Weights of a small transformer language model: vocabulary 726.
MLP neurons of a small language model. Each row is named by its layer, matrix (up: input weights) and neuron, and shows model dimensions 48-239. Each number is 500 + 25 x the weight over its row's rms, rounded and kept within 0 to 999. Numbers have three digits each.
Before each neuron's rows, "fires on" lists the tokens most often at its 100 highest values on Wikipedia text that the model never trained on.

fires on: "ri", " pro", " com", "é", " de", " Com"
L2.up501:542493505500513519481553507487479499512502498494490461450499565484507480483513535516506491517477484545481496463493516486507529498447497525471484510435495495470487497506457474470510491486517565524493516519475466493509495536508504502467540508496490483468488458467473535515509497468533494487535492535532507473475521495483519523510457538497525492510504503516479462503524475519558480560521522477491482467521538509458538434474471540529507489472480529484510534480499493455541472486527483486484526490488487518514492490501502536503505527533501478499472478552480493467509478529498485451

fires on: "ous", "ain", "ant", "ost"
L2.up188:480476536511528472565482501487477548473478544479478452517508515502520502452525513530458512483521482512475542498499524526464496464491472496498526501461539501481508497491514467498509464472516504462487489531495503498552494497515475541460511509516506481532498524444522524506481536496493504504471490542502469512483537474488474527493445510517541487492496471473534529532518501453519497471473500479435469507506512513492497467496519506516513482492457472522498515479495499524531490486490540497528542524520478449552496536487464479505493525544456536530501517506506532511509476527511505505

fires on: " l", "oll", " r", " ", "197", "av"
L2.up563:511471535495519515527491517508483475492502500478480485512494504492498504495545522510547509482497529490511513576525468477488541492495510525455499507471484545486498551524443512492477510448506507495516468503489500526530495528526538512514479520501494504495522508486479496534505458522519470442473501520492539505530486548537503533477490494490516521468480526495491530486471457496480474480474521481482507490479503521532475490498554525482503524549518532466475516478478473522519460484469481503477472460479523465472513522578494478467496472515477521509506530473512483452473488508511474488

fires on: "%", " of", "iv", " were", " from", " was"
L2.up708:521484490471464514490497487505503520577525528484487537487530510487466530492511509516505478441498528537478508498450470502468502486515488479536500474485513521497511491527521521485534477527468533520545492480519501499492506473487485555488507476496485563514528499483440539521484502503527518427510469524491498457527492519506520491475514560513516529558546523489494508432516512486492506487547536455498516540489478515481537450487481488500453530495488504474490521498523477489510471473482510485536479487487487503519509480481525485509523489470483465506489487579494476518496479481505484473

fires on: "ud", "id", "cl", " Cl"
L2.up877:516492508486508498508494529498518546520488490527537472480466491537508524491531516508497530530543493524548511497542489486497518475491539458481523490502522520499489489531515477489507453500510494518493486500510459522499497507469488512469499536524483487512472529460466503504467474466524528497524470485516489520529501491512481472454468490487495480500503509497477513493519483529532528517508527471496546448511458546488496500491460523538511496465479502525504545494421498474575479500512474464531472486512517565496500506502511497473484520571474537494500511537471529467491566526515454467

fires on: "ent", "ased", "ated", "ation", " G", "00"
L2.up89:456509452481524494515439503459467546535472494436491502502515458478540524459541545510514478515520510515520531518518512499496472493513473498479494516493532463507489493501551456504495478508499494474504490517500516519535539509475519484448495522490519479553488472478519520509521502448494480474512450526510455490517499480487528526537500506493506503527483441462514522511535541490541518523500506559489523523506474514481468482560501513510517463470473525516504538482515503484445508525509504486517520477526473503467474486528488501463537535499503513506479484526510546490503530479453502504

fires on: "it", "t", "art", "ab", "l"
L6.up321:500485474470510503483489467502517509506529494506471495487539495506523535457501469470506524476480540501504515503503532547517488466524444577495506539512506475562449496540501524511473519490483487486477472516468469526532486492454465526438500496501506513476494537532503515492527505530520475513458518465535498474474467458527506488514481495478454486544506508485506507483518516532505524482553477523471505501492527481486501494481527448499478506518521503453477499513509511506518495530520475517510548524510511515471508454510472513484492449501476527483484537441466507511514492518492466464

fires on: "r", " C", " c", " m", " l", " f"
L2.up295:498495436471552496449510512480487519499501499492491497506489498486511473525486477488474491490449485490532498523492483544501524488496462504502506481520536502549505473518471545513502495520509496528529488495513481474493526517490562462492506557485469520505459508464500495511561510505541471485538471541484482507525500484465494525516415524484463543505475489531526484509477507511520490495502503461514457500484522549488485481510491519491473516474489475465522446488501496500518546495518537453496463430490489488501495462492489503493465573499512523465510492453522540531511492525489499500

fires on: "el", "es", "res", "in", "ow", "ong"
L6.up168:485491501484520478507488560520536470481538533498484491519534501462512485522489451525479522481549524510526496508509518516470516458533484492488513499492512493533491504503470508479494488477548465489532502497487507554521474512480515519530467506490476495550484509484539527447463485510530473477491460501568501498486499451456503490496484483518470462518490478531525493510496519513455554488501476529507541446488456453520513528536521508485532505520499512530492526472520492467507516529513467493491539522478545486500484459464500441495490530466506455471513490543497512478497508526511553504

fires on: "os", "===", "o", "ir", "s", "ar"
L6.up117:479489491488539486472505540486483492487487536501493517486508445464487501503520502517502514469546499508487479502496479492521502518507532555505518506498528500514497456494496523492507461484494528516456512565529470457468512515504473482541494480464473485532491469531512506489545502525503502510495539511480475489503494551523513493507461540502514500467492476515530471461503536474517493516515501471484483526476499485466470467485525456526468504498491566484499517484461512512482508509491529523480497564498498541525507496455503530502543523451515450507511554482491482482534542480552532472

fires on: " Un", " un", " b", " from"
L2.up912:490525520501529498491503475454493522540450493540475456459521493485510449509467490546473521510521528525472516512511541472502516520484530472508491499489528468531509484477479484478476511486546499457465492541485482524503518488506491534487543509512502481464481483493497500481526466519502471526521481521513512463527483532457513536478508510511488541484493540524547474460488488526516481550520505500478494456534526523425532456496543485516535482501505498497481463482473495473477490515507500469505516539504476528495498518481525459497477525525534474483499534532492496497510518461483511520

fires on: " It", " =\n\n", " it", "out", "ie", "ies"
L2.up686:483507477531450492525495482555508506485508536485501518508487493464525518467456517492485477477434520509512521483453517480471549546517555449540523532454516490540498505555536459480492449507499485469482519470498508483496478502466487489508489489484525466521487490451482529526540482500527466459501483513572520519483512470500512488531475514480503474499487471466504486480545530511525549478528457506478508493501449476526503512537487508498493489499495513497526486451509539509481477476495525503529458513518513492498520479495519477509511496481505521480549472489555520505509498513515517581

fires on: "on", " Sp", "le", "or"
L2.up572:502475498494510525526474486518484528435499477529531507472510506492470492518484476534499501495518500529484499485506538500505512460551507504527480487481496540458529502503523499492528442494487496496472456521512451495522527521474463476489519574493477536523464501515513457488529449473529486514502497527464514527514503526504486496527515448513500494526461489459506501532493492532523551515556481488489509527538476559498518545458436527500480504524441454497486480497473510539481530508482501488489513450443517491528500489501503498466504527509514529501502472471528531483519520514488500496

fires on: "fer", " United", "|---", "ited"
L2.up654:513533523468515533487509483489509495533503506539552485520461441494506499524499452489477509469510523467479504454502529510508466530507483529535491491509484500487475505471543496502498507492469445503507466488483509499500544537486521496507516496438493515496487495495491507533533492528521525522494479511464477435485488492462483464528495526463546496535521480478536521523490480500482497504475506515517475522558504487511494510497524523476508473497478466519486502467527514448499510521497504483531491507513491509463571488475474440446532509537476437539558511502538521450532509464514549499

fires on: " w", "he", " he", "oll", "ik", " o"
L2.up669:496506467494519532488474500496495477541481539521495509491473514524505460467499494468513462495511513522492510520500511563502508525508498488492549503574548505486498475503480474530532468505490504529512553510534518519460492500461496491511513513503529507491504499451492487502484473513502542493507509556483506561464509491504476480435504485501492503515502457500502518489506484476487481498513509519515538471513499489476476484456487510490509513540506501505493511466521509473489569504499564513536497467517551469512462486468497513472495562520510511485486493525502495473509547524469507503

fires on: " H", "|---|---", " h", "|---"
L2.up367:513513487523505527445531512518478532500502461509551493472423499508481475522511515510485498467517551508555498482497522486505491533502481511525526546495508521526527529471543508505466505490503484471530501506520466488505513501491482515498487479528463485494465542500476560472484492485492494493465496530452514476482493510533463530493493510516515478489480491491553501465495468452530470533505495536465439529488484482477548478480483550516475510509486513516482460500507523531520510488477482498492476527514487507455497503512499543490468496533469546514499485473474481450518485469465507527

fires on: " (", "orn", " is", " was", " –"
L2.up243:526473466483518514482460489499471491514448480468489478489513480464521513512450562499493477494535475521517472508493524479506551493509509527501488451472498468502503524495490476533494457515485517518497466522527449552490509529487522469524521482484520454521494472468528518553528531528518496505510511548519515528543483492517511494513504461471536532520449499499512515486488522493541505479546538520513477495483468528471470517478516472511499479491477504481476492464503507536515500511517513485471490455538475421509506544493531469479533515504508524522519488518503549473493483492501508499

fires on: " and", " /", " or", " f"
L2.up173:487560487462497522519484472549506510440516520476433533489474525474472493502459530463490553470481516529478501486485463522522467505522500501510496510480534486467458477550506466569510467493493544536510521506476503519518473507531492484488481494539489548514478490503528512537523512506525518478478474541522496480512449491537484523507464524497508501478475541485468492518506519464498514459434477499514517539520535493504502516476468470491505448473465516496482528493487513485516521507491533507530484528528440492506518439488513513479505445500490474520508509543509485522538482509523502487

fires on: "os", " un", "(", " D", " Un"
L2.up819:541482483482536489505531486506493505533487490521521472448433497536534474508456471508467440514527522503505535488540518551500495472486482505455492516516490485524516475480481508452536466424523497509483550517479493478530487518515469495507476508516504484498478526532461500465535484494491492528537488493481509458498462512499448510503484543512501488524465465512549475462507519524531486539487556480480493510493525498494486488510508507521491454509536512488492498484481501456503539465503528473500563503512444529510489515466506491508476534532529491544483460507493485511535516546520538470

fires on: "a", "im", "n", "s", "f"
L6.up695:436490501478489495463512462483503494496488505541559529478479504530475513500459493478453520484507483475445512522479496515541517477470523495509485521471488506484537516530451513508479421494471491508474503487536501491538514476509526467502485500495518497542513501488482532510489558521501493491515517502522499486452518534476456468480502522497561543512485491503515489497512514487471532520484455504526521522453540533477499521471470513459526523467476468513469510516489518559508471490495536532512461481515557513518498520456510495477532503500471503479531512472503498449508552514525491496

fires on: "N", "m", "R", "g", "h", "id"
L4.up660:480475512489520479476488495507490485474483502510506480506499541516460485545536521490539504503513453505528490532505489477510556434490495503492518473506463495472494517500540495502514516519496538525509440510481448548509497516514494523556531536479503530527471491493521509497481527474485483486510530497485510493495511527459495507497495533525507501519505477486486481486479476504488526525477538514547499524506493500511489498489499518521492463474524482476489500476488519466522523491464518489461466459492492492514506481488445529469505538482489520481495471585480534489521523468482514496

fires on: "ra", "ies", "re", "on", "le", "ens"
L2.up422:500428498486493472506523478549478519466492486491560464510481518445523459529487500488448486484481513506489506494490485473510513488501490467488507453527498497521491522517507493524525476514479425506494492471492455428496487515477486468500513495543504505450478482493549436573495447485538506471478460486497499503479494512522475547505499490488511468543502451476524515505499513521508492504515509489445517498486500535469511502530473533519518518513511503490533477516528556487525483477518486495491492450492527478516517524504528499503519533484519522467493510507525533506555491515497493538

fires on: " al", "h", "cl", " Cl", " Al", "r"
L4.up210:513478501514526497501518469491496514512460564509531450511539484511464482464481498503506523528536535503495508498464520497519532500498532494516509539491504514477485507523531468546545523493496528452476489495462472479526493463433401495487466495493532494498497437506463498508474521503502535475491507553488524519491495508535507516473480512488526501482513489531475500477503466496495484546499482492462468471481503524481484507505468491524471500498493512503540517526500461475491530543534450516496474528522533526481512547498509498526501498498514506527540498444490496541439470534481463500

fires on: " in", "x", " |", "\n\n", "\n", ","
L6.up24:462478475491468513496505504526492523535537506493503525530516475539472529504491512515493521454506551483514513482495482470467527498510530512502493502531509489452473522487502527527492466500510519509516517510467507464493472465495532555517505471463491555497473491544448492532500544469496502484523521487474506480491533494484512493505495486455486478490524525482504438506523518480479476513509464519512502555520465523451489505496472528501473471492514553521508515513492469498534487492476532497505499546482477489503526467510487480552492493544532473495476517520497513466490482536512530560

fires on: "he"
L2.up554:512501486518559582487481484477484505467512512484502496512456480471492498493510509505481521498429540497544476502469507506521485550521545478480549540492536483490534460495471474506512504501515493534510515539472499503440447512464528520536485500492522501510523527502473510471452534461530524498492494512507537510479472457453517491493459484494474523490520486530479514525497534491540503510501477512479503511517475429456474481497467517494499488512488481498493513468530521467466565515458523503512507521511489507495495497482462461520451521501499544518520505488483485533544496495482471512

fires on: " W", " w", "r", " ar", " Ar", "ber"
L6.up875:539471468474496473491513520545476504533481524513489505483498470522504503543472477503502508486501519479519522470450498520493476553503491485460513510511492483529510510491514476501471550502527506554509532513484477454499450503482480488517523506470455501538493462486482510499487544526470534501520513514487553475508552517517494533473486482486513471494493500472475542519481496461482515507536520454484487532509519530460508530515543510473510509511488511514549503537487435474526523546451514425494459537470490540486478516472492495497474527493493465521493508489473471514514521514496514508

fires on: "a", "ic", "ia", " C", " f"
L2.up605:513485493450455481460519507540499521521507516538514447487485494484506509500492514483499509450521491503528543545463489483479508517485508461532494510536520499506485519490487497498521536499474482521534464491533470451495505475538487484477521500555478526523499496456529504564511484476469453495511494475520496504459499540488490505509494517464460541547501492504523495528479469499527492493473490505520507477519484547514499463477476498447483470486496472445523500490493522521481554485489474449535492479527476472521491512482470505553483524508518563484490520490537525521548489486492485469

fires on: " g", " s", " al", " b", " ch", "ous"
L2.up608:494479508483488507513501498444440485491494491490512512483499528500509498485488505491491457477507473481527490491499491541491528553530463539484459467511542506484525515497513450500522566493463529472477499502462486515472476493529539492484476520494520516468496490476490549465505482493536489553493522522475492502459494490478509529553448519523481514485488526536470480480506504506533501532496480516498479506536460479523497489508497516519528502475521496527502524496475535482494456500521520472485516488465484503528499534478500460471465537537509504568517474531486505497466493494483480506

fires on: "ire", "et", " a", "y"
L6.up930:504512538497483534475524517485499483512507554538510511457454500489480485483455524469489473502483486518513468519504458461496527513508487477503499505485461502517482519469517523496502514492491530526523486515540544518515484503468486538518496519479459494540537522495519493531520497492492477520468545486508517469486482502512532479445522490491490485470531497501491480451501516511530484466509466514516479509513497494548487489478509512491492448487547531530473499532511491506497534547543512524499511514502493532512517479462504487517498514482471501505481436510471470459462466485516480516

fires on: "ear", "ased", " includ"
L2.up845:474478484468533479536457492446474521528532492467540514466496538492525541470519536466512498459497475493525505501492526527522514503479537526479520498480518529448484479499520481503474514530513521480481514518511474496504521522498533499492506515455497501541485525454517491491499458502521482542475501499505507513526481469486505463487462529494502522490488478471491512498455545521522557474478521510490514511503462569475486510491499516525506507492470498538482531496425516505507524515500532469484478483481448491523542500463518473481490543468522523539462499498511515497494516495480522445

fires on: "ost", "ot", "out", "ain", "ess"
L2.up371:536525539483526500529522474472500507481478511475519454512530514497493504466542507499482436462535520475484502481464549528484519479538482495515481493465486496486484487498521526505469480470491500518481524467533434490501453486482463483494502479478502523524510524484481484496529538504474489465513461498489502506483495520499503506536468481485528508516509484481476481494493499505502538522521514510498523460475474555468494484480519461458515459497485487519484459477513494481490531512523504486525526555528526504530484528499479506418473519523491518521505470552438504480494530502483531526

fires on: "\n\n", "port", " (", " is", "The"
L2.up1015:477485470487540493524467486484495476525512523504519499552517443492504487521471559484474479471506496490496506474503471468490499483540538508510502514507507414470509483530530530505498511502530513459527475518493494492514439506479545490516503506503510463516486491487478479480525481515499523478500530502498510506507491484480457503474499481462539484523463482538500478488500501508524541436458512518533505476505543487453528510473490463511483480506469494520491498486525538489533547494511512489477553482475499466507530520526536484464492520486511531477517497545503557442504524465501529522

fires on: "he", " an", " The"
L2.up69:472464447510549524513536463506485512499488499504464467470481478462504554500526492528472530469497480544530499501502491475493523534489527472534519503478510508513512504497477459526497499489523514494491553488476483462555499480512509502554516542469523466475493477469519503508458514465524517507513534525524499475501482512489479494463444506471509512509513469533548482493461513490498502524524480538482481489504488454491492487496487511522506492502477547496503519455552465536528480509477504454501464481524477489464518453455495481521496525530534520480532514501480475537514447467500461471

fires on: "\n\n", " (", ")", ":", "-", " –"
L2.up329:508505509485504508522488479498436467498480491503505467475509500486478518556523502483434488478514516455503499462504525507493504501512544509510466483503514496508536509504546531543499521527510508473501460514512467495499505518535517502511500532474488468442499534507502502446507514527486469508525516526492527497496522523490516498519516461470482480513486520501514530486523491507521529500471485474561511474486493549446495552455478488534501498496471525506500435495476569495502559528535478455515501493538454479492523516502497529499527493483530519560509459538502491458466524426506527501

fires on: " also", " has", " sp", "op", "-", ":"
L2.up120:510508499492533470426519463504483488473464523501519507464523500512506494482493521471475490508491526490529553472520533521522530481502548490498479509499489508521475512480497510527474494535461510451513455512492494535534480507506541506505484514490538482472468538521499509499506501504529480475519493506532512485490507512500483510559469515475514487525493497487534509513527511535524491488510469519501487478534503505509480525460463484522471498529492461524435486467428536495518519528509495453494458470514511478538499531502472508485487512501438514527571460526491505490479525515503473484

fires on: ";", " |", " the", "),", ","
L4.up218:491512475483489481480490468487453490469493482496520507513496545478468485552477508487462540493488528482508562502534501470507530520489478457488462493518537495521487487457487478510535510508519519484507537484538515489512498478511519565524506517491511547508475455459471504530505465513479518497509511488501515508488510523537523516502488503507470548499513507494535490506491517473504466498475524508456490553521513494424498487493507528517520457516511502545521508464515502510512521490486458484474504521448491521530485514466445477503476504518518529490520489488497505452512525542527489499

fires on: " a", " is", " was", " were", "ed", "d"
L2.up939:511515520530495510514508475504491499508537504508541459544470479492574506520494491467490557508513483531525512505497525464505494498508522436498558497486554469509502507544515520488534500466476511529494536493519473494522466474486532470512500490489450484431484502465530501487481511487482503495482502511486506492493510507546507499488485496470485485499509496542477526488492521461533497501518510431471476477538494463505498513479509489480472485475497470502485506508495484568492521472470489465523479496506489439466492537494516478517493512484478491526493516471560526505458501509551478524

fires on: " de", "se", "ly", "te", "e", "ri"
L4.up357:541495474516491486499511466506497477494486477514509498503513511493495480494499473487472491517508488519524517461524514475484453506512445474495480509488486502505506549461480508491526496485506528510499556494496486533528502510481519482496482477458514490455480469502515538587539482522480519492507469516504490495495532501482508489490499499513515504476534533488501483492490554484554486521495508535493440487496516491502528500489526512485474490463512518523520501485501459461535530468488520496540451581519455552490547481486513545551520493489507487510496456512491491504507484449473496473

fires on: "n", " an", "im", "en", " m"
L2.up695:481505501506513476476490475500506499524487525541535492482534524462448502523499517479520494499503490506493458494478476480475472502517570470526518505519498501495548476494478554519484506535472519514485492487526446526515514479501467490473549497463554504505487513519505513501505547464522478511538466543467504497468473482442483499476498454519490505558508486504526494451518512498526495494509470470537481488470497504451523521474515500484490546506514527515500514487523481523558527494524485546507484438535489502477479498453501470514445494500520505498521499510518513502517520490483506489

fires on: "T", "a", " C", " T", "C", " B"
L2.up678:483508439475494483491536504498512527501515490528537461454535525507511461491454481504493490460510496486494525504478554501466525508471521483533485495481547485572463498466475506508543516494496506518471457526515488520487520500451542501513542529501500491462488485495474437538502519463543455519516455503516489489500536481489503499511528509473489485519496486509508431502505539459531511520531527490515515518474517517517466506486485488517533507521503505475493447501515498502498531504502506453498498495471493489494465519518508523554533516499517522512469480496493476526484462496495497516

fires on: "-", " was", " |\n", " a", " is"
L2.up290:443512523530471480496558445529476518475522487523538474529484499522486498536494493493512518533488480534532476509522536517489486475512494477474514521473553466510486548526549498517534514488491470488479530511489477518494496468441480527558540503501468486469467525531503465477513476526526470525534467455554489540485524454494500486508505489488464545528521502494482510482526496479517511503509531500492456515490457467461511489503424515477480512505521502504503513482495470492464528486544508523509523494480534494461505521461515466482501530555533501513497512480461511481475529498520539492

fires on: ";", " |", " ", "0"
L4.up883:473495465485520505464459502479471507507482515530499514508520458491481525475513539518507513477499501497518531503556485422498514524540488479510464518510534495516487483517503497502519477456475523540506530522509481487510557451471550521497453494505492566499445521478506511520494495472486537489539490486511535489534512467481528508495487526525520492536462511522485516500493516489478498491494479451475501554514513521470494506490505494471512503474534532512510487506547470488476485450509526466531447438526474485521507514528422513498460469531513520487489490520478493486487517496491453505

fires on: "w", " The", "t", " of", "p", "f"
L6.up585:531504500526489477533532507509486495539528455490457517500530527491560502533501451514524486505542484475486500496455491523526524470508514493476497568515509503470497523503499487473460483519465490513481509527491472510540528529512525492483475474468518482539500447532478469528481493505458526502462483513503489553498514480498448494495525509472525470514544507516523495542468514479461492511497501514478478507525540468496414490485476443468496475526508507535516494522515459490532505502451465488500509497513484540507532486474506497488501522497472481483502518467498499485455508492484506515

fires on: "\n\n", " (", ".", "The", "199", "\""
L2.up204:469464465487495498532491499486454514494522515492534477486472501529500514476497533489483463518509537483525472459502516526506545488496493513480476503491499489501462508483493516515505503480458453507485415495494496491532512483442534507504532497501486470506516533506503538499505498482512450481498478502447480546537489535496534508512457507486504487496431514493495494491506491542500500519461493520573526481527496497478446478494472519500464532537491504515468476467498488496484509503513512460562504478489473512487519547447535480448528455492502521543507497529475514489494524520506509480

fires on: " one", "is", "ia", "a"
L2.up511:500520495475526464496507509532486500485513476505463483477492474504437494553508510532497515516448515529473537504484487480507489535509502459507509465537495476531529541477478459553525495515510475494506499489545480486487512511509504501484534469490510490497446526519527531497537497502520473518503521504499513467482507475494497496463487498500545524522510474506567481467507542469491496471506504511454498483515525503522508482464528474515453487506526476446500488453481496551494514532489506463487479487519495463536506499456535505533503558482539542482509470455499522535524496507489510487

fires on: "ter", "t", "l", "d", "p", "s"
L4.up437:516503504496528497452457496492486500481524452505478515511517532527483508464466450478549557501521528522507506492508506482485489456505515534472505528510470504520521460492464489544480456549494497483476470507502503482528515482498450476480482481486492531512492492485495527507494528516492525512501545497541541468497521471502490509491555486459477456523514523527531490495513499484479488510516526504496497482540543527510455550536485506440501455534514520506482511491486472548503507478469489536530525502473501464486493465482484540445489530466535506505521523496548465494490511533477518518

fires on: "ers", "r", "port", "|---|---"
L2.up219:465505537499447481497503530497496468521539499504493504518470474508535517535479507482482503525477561509490458500490517537492490513509476484500449487545522468452535508513547475495489477512517507487496562458487499486536457479471523496498489472467501488551431537445550505513512520476520548487515483524514563480467437498481497542544506499465452520499493455483496498499487496484511502480521486500471480521484507517490475494515480511518504491511508488532493501480454462478567531505528472471517476506523496505522523502510494506480518512525523502509489486462536482505500518520502509535

fires on: "y", "et", "a", "e", "it", "k"
L6.up687:462534502506478533495489512479515462505518501489529505499535507538523500454471530437476499513490460510485515502495501511522529471496502489442508458549512460504493509551480475494472514474458515484492488553524510513439491501509474462529472541521463500512501510480560470548517556451503552501477501495535487483518504503511487510505494522477498496478518512491451478467532489489506459529532490507502543520511522507540503507521473415478484479498489462476533484489529539481513489496528540502509494499501448519513520492501511486479518498513495507540499502491469440466487456488503449514

fires on: "ing", "b", "ion", "t", "s"
L6.up860:531518532481492461484506521530480515508495489497509458491494567503481485503497495518530554499509518513505498512496534479455507448496519496520525525540461560543488478478481485495479489529492470560471501467490462508474497467558485526534487455501512493479518504469521478506530492517496497499459533519505491495492511490516498519522522503542467474510500494523531522502492491534476504541513483529506476487430465500536550487533503472496517486482480517468454475522480495522498529491497532490512476501494499518464544441553508536488489495508524494485483520510483475453486511495485500486

fires on: "ct", "u", "p", " a", "t"
L4.up724:496513482523521494480417471534492467483547515508521473501533486499457527524457465478526523474472497499512539504493489502518512448497515480541511519495517512488474483527480505532513515503486481454453515533514506491489486498512492469553487535472486502537484494507489532505494487515543522507477511482495509485488488419505485480518446454451458469504446489568496514476536476491525520516514496489489463497518519516506493524475509453467511496457577506516525521508492495505517497505508485553514516546526457486488517486521517507515485478490477527518456472473531506484532522545497497479

fires on: " (", "\n\n", ")", " the"
L2.up924:496496512485468492507448495523449486471477472526568479493511529523467512496484506520481518494496510461522509447493466513488463534488534512513485489486498433504496469447495528533485550502503542475485498479444506493519502505504525490501529481532513491517534509512488520523501479521530460544518527472472518469484493491492531476538478498514468485510464495484486526489500489546518523513508539487556537492479500544494552491497460479471511510540511516501461497457489529494521530484475449470468485491486489527522550513492533515492543487507498490534466510488545489481475514484524531455

fires on: " ro", " s", " or", "ss", " al"
L2.up125:491529449502462488494517496517478525472480494480521517488499535476494522478497490511482485451530524531518477490441499521530508526559498483516481478511500503490516472535492501538531524466513538478506506479498467483518509474517527476511497488507474538515502498486522525506517542463576517491476501461508475448512490501498510523529490500536522502496494479483521513519503484519524481522459444472511521531509536519552476507486477504518452499451519511515493468514450475487463502489493481455536454491459497497542512493466475497492484492533468469517501515531501474515450519511448494487

fires on: "h", "c", "g", "v", "e", "he"
L4.up534:493476486505492475507517525519493499526471482511512466525505516543479462483495471472541524501531494496540530501514512484482502483485481477516467438506479463456505525582504486533537501505449522474521514500500517508518502477494490560513500530497517531489485574509499495481466504532448500432491501471495502519492487491517506473510448509506559490495492489486537522506477500480469542472513511494503532511462500491470511518486543491499461501468496486518484535514513507500477479541512485528504552460526497494499495495538541531485498525501489445500489478567482532520510502496470502468

fires on: "ant", " Cl", "ost"
L2.up826:476473523476524502462485464473453551519483523479533469505541502521519520472493489553523451526517490481491486467488522517540511492497519449505493522460487514510508456525492484531505489522497535507428474485504459483528487487481461470469478484490445501490448502465546532555528550479492480481522505534505481536507516533509490533497493529473510501481499453489514459495511480515538533506522532502500480434506534550497515472487474478491523501478521476504478527492498491452548509488513507496482494470493498529508519525494443512508515503531444516504506504552487507484520511519513492473

fires on: "|---|---", " |\n", "|---"
L2.up870:516520516488501515477540489485527498499519468523532479496500492505503539506450509533472452484512560482485491482471507550514487499490484512476528458504511504534503530437533478450481476468480447492535527470513527471508477494489518495474526497467505534514457503511478541479489491472486491482566451525510538502479446521467511506514486537479537520513491475494547502474513509518499472517472522506485471531542478478492547490504466549497502509538503522491492474460497518523493541507530471496559487512553453522494521493479478506519502455517521510513485491545485496476516481494504532514

fires on: " of", " or", " and", " from", " h"
L2.up215:478484473479482488519507468518489525494524516487473541458477553498487468548498481514505494460483526536520477510513496505486502478517505519516521478547493475480501459541513451465512500484479505489497482516516514437527518527494496538557512462562498470542533484499510539524516508489515502500514491520533501478522521502543466469449518508526541478512512513489481500485536508468528482479471490475492460511506507506540527471512489463526476492500531508429489487526479504474519477450508502470526469521475455491525514510495547511499525510506542517493507527514552495509501479529518506441

fires on: "ers", " were", " h", "per", "one", " or"
L2.up57:504487547475459481499479492511526541495504561485510499494456530506505509504446519524482502450495526476513535470485461514472501500497528507531486504533541470527496504476480479500458493465495487518512445490513490502496525485474499519487516467522542499490507516476466529485476499508507461524532557500505510535511470526548510498485543527536544516530508480470501515477513552503493533519483495489507507514492472526474470529518477492541483517507510498465497509528494457502523496528474500491544500507503444505449468536477536458468540516504504499480468497465507514554496444485506474463

fires on: "ear", " |", "ver", "st", ";", "'s"
L4.up136:452498485497477528511475497497489532520470501523485510472502528444493512505477553508516486495517512417494527524530496424524545484519474513481505515505500490490492497490554493497484504507488479499503492474526466508498481512507518492509491459471524541494481514495501470512515500526514567512513465477523514464507484533482491487476479498508499539524510523500557504528509476521448504569490450521515509521537483509457485477474476555508506466511499501535519474506524430503451479457544495465480503505526461486505503494495486492499533529486527556498507483515517508468504529531529503484

fires on: "he", " le", "qu", " Le", "ational", "ain"
L2.up548:506510444514482475523503496500407539514515499505497456491476506471494497472531511505478474484484482490501474497534483481488511489478501502459527521469524497490500489522491448490543477548496495537533464502488481493510536474435504533522490502464502541513514490481481509483438458473513499517484517540520500488459510522518492521484468450486512546470525478499508550484525534528520495553487505497488465499510487454503521493557476504496505502474525468533526518465497447472507503508502522492489528523495501470534514516485508485454493544460493523520511492493497514520494496516501496512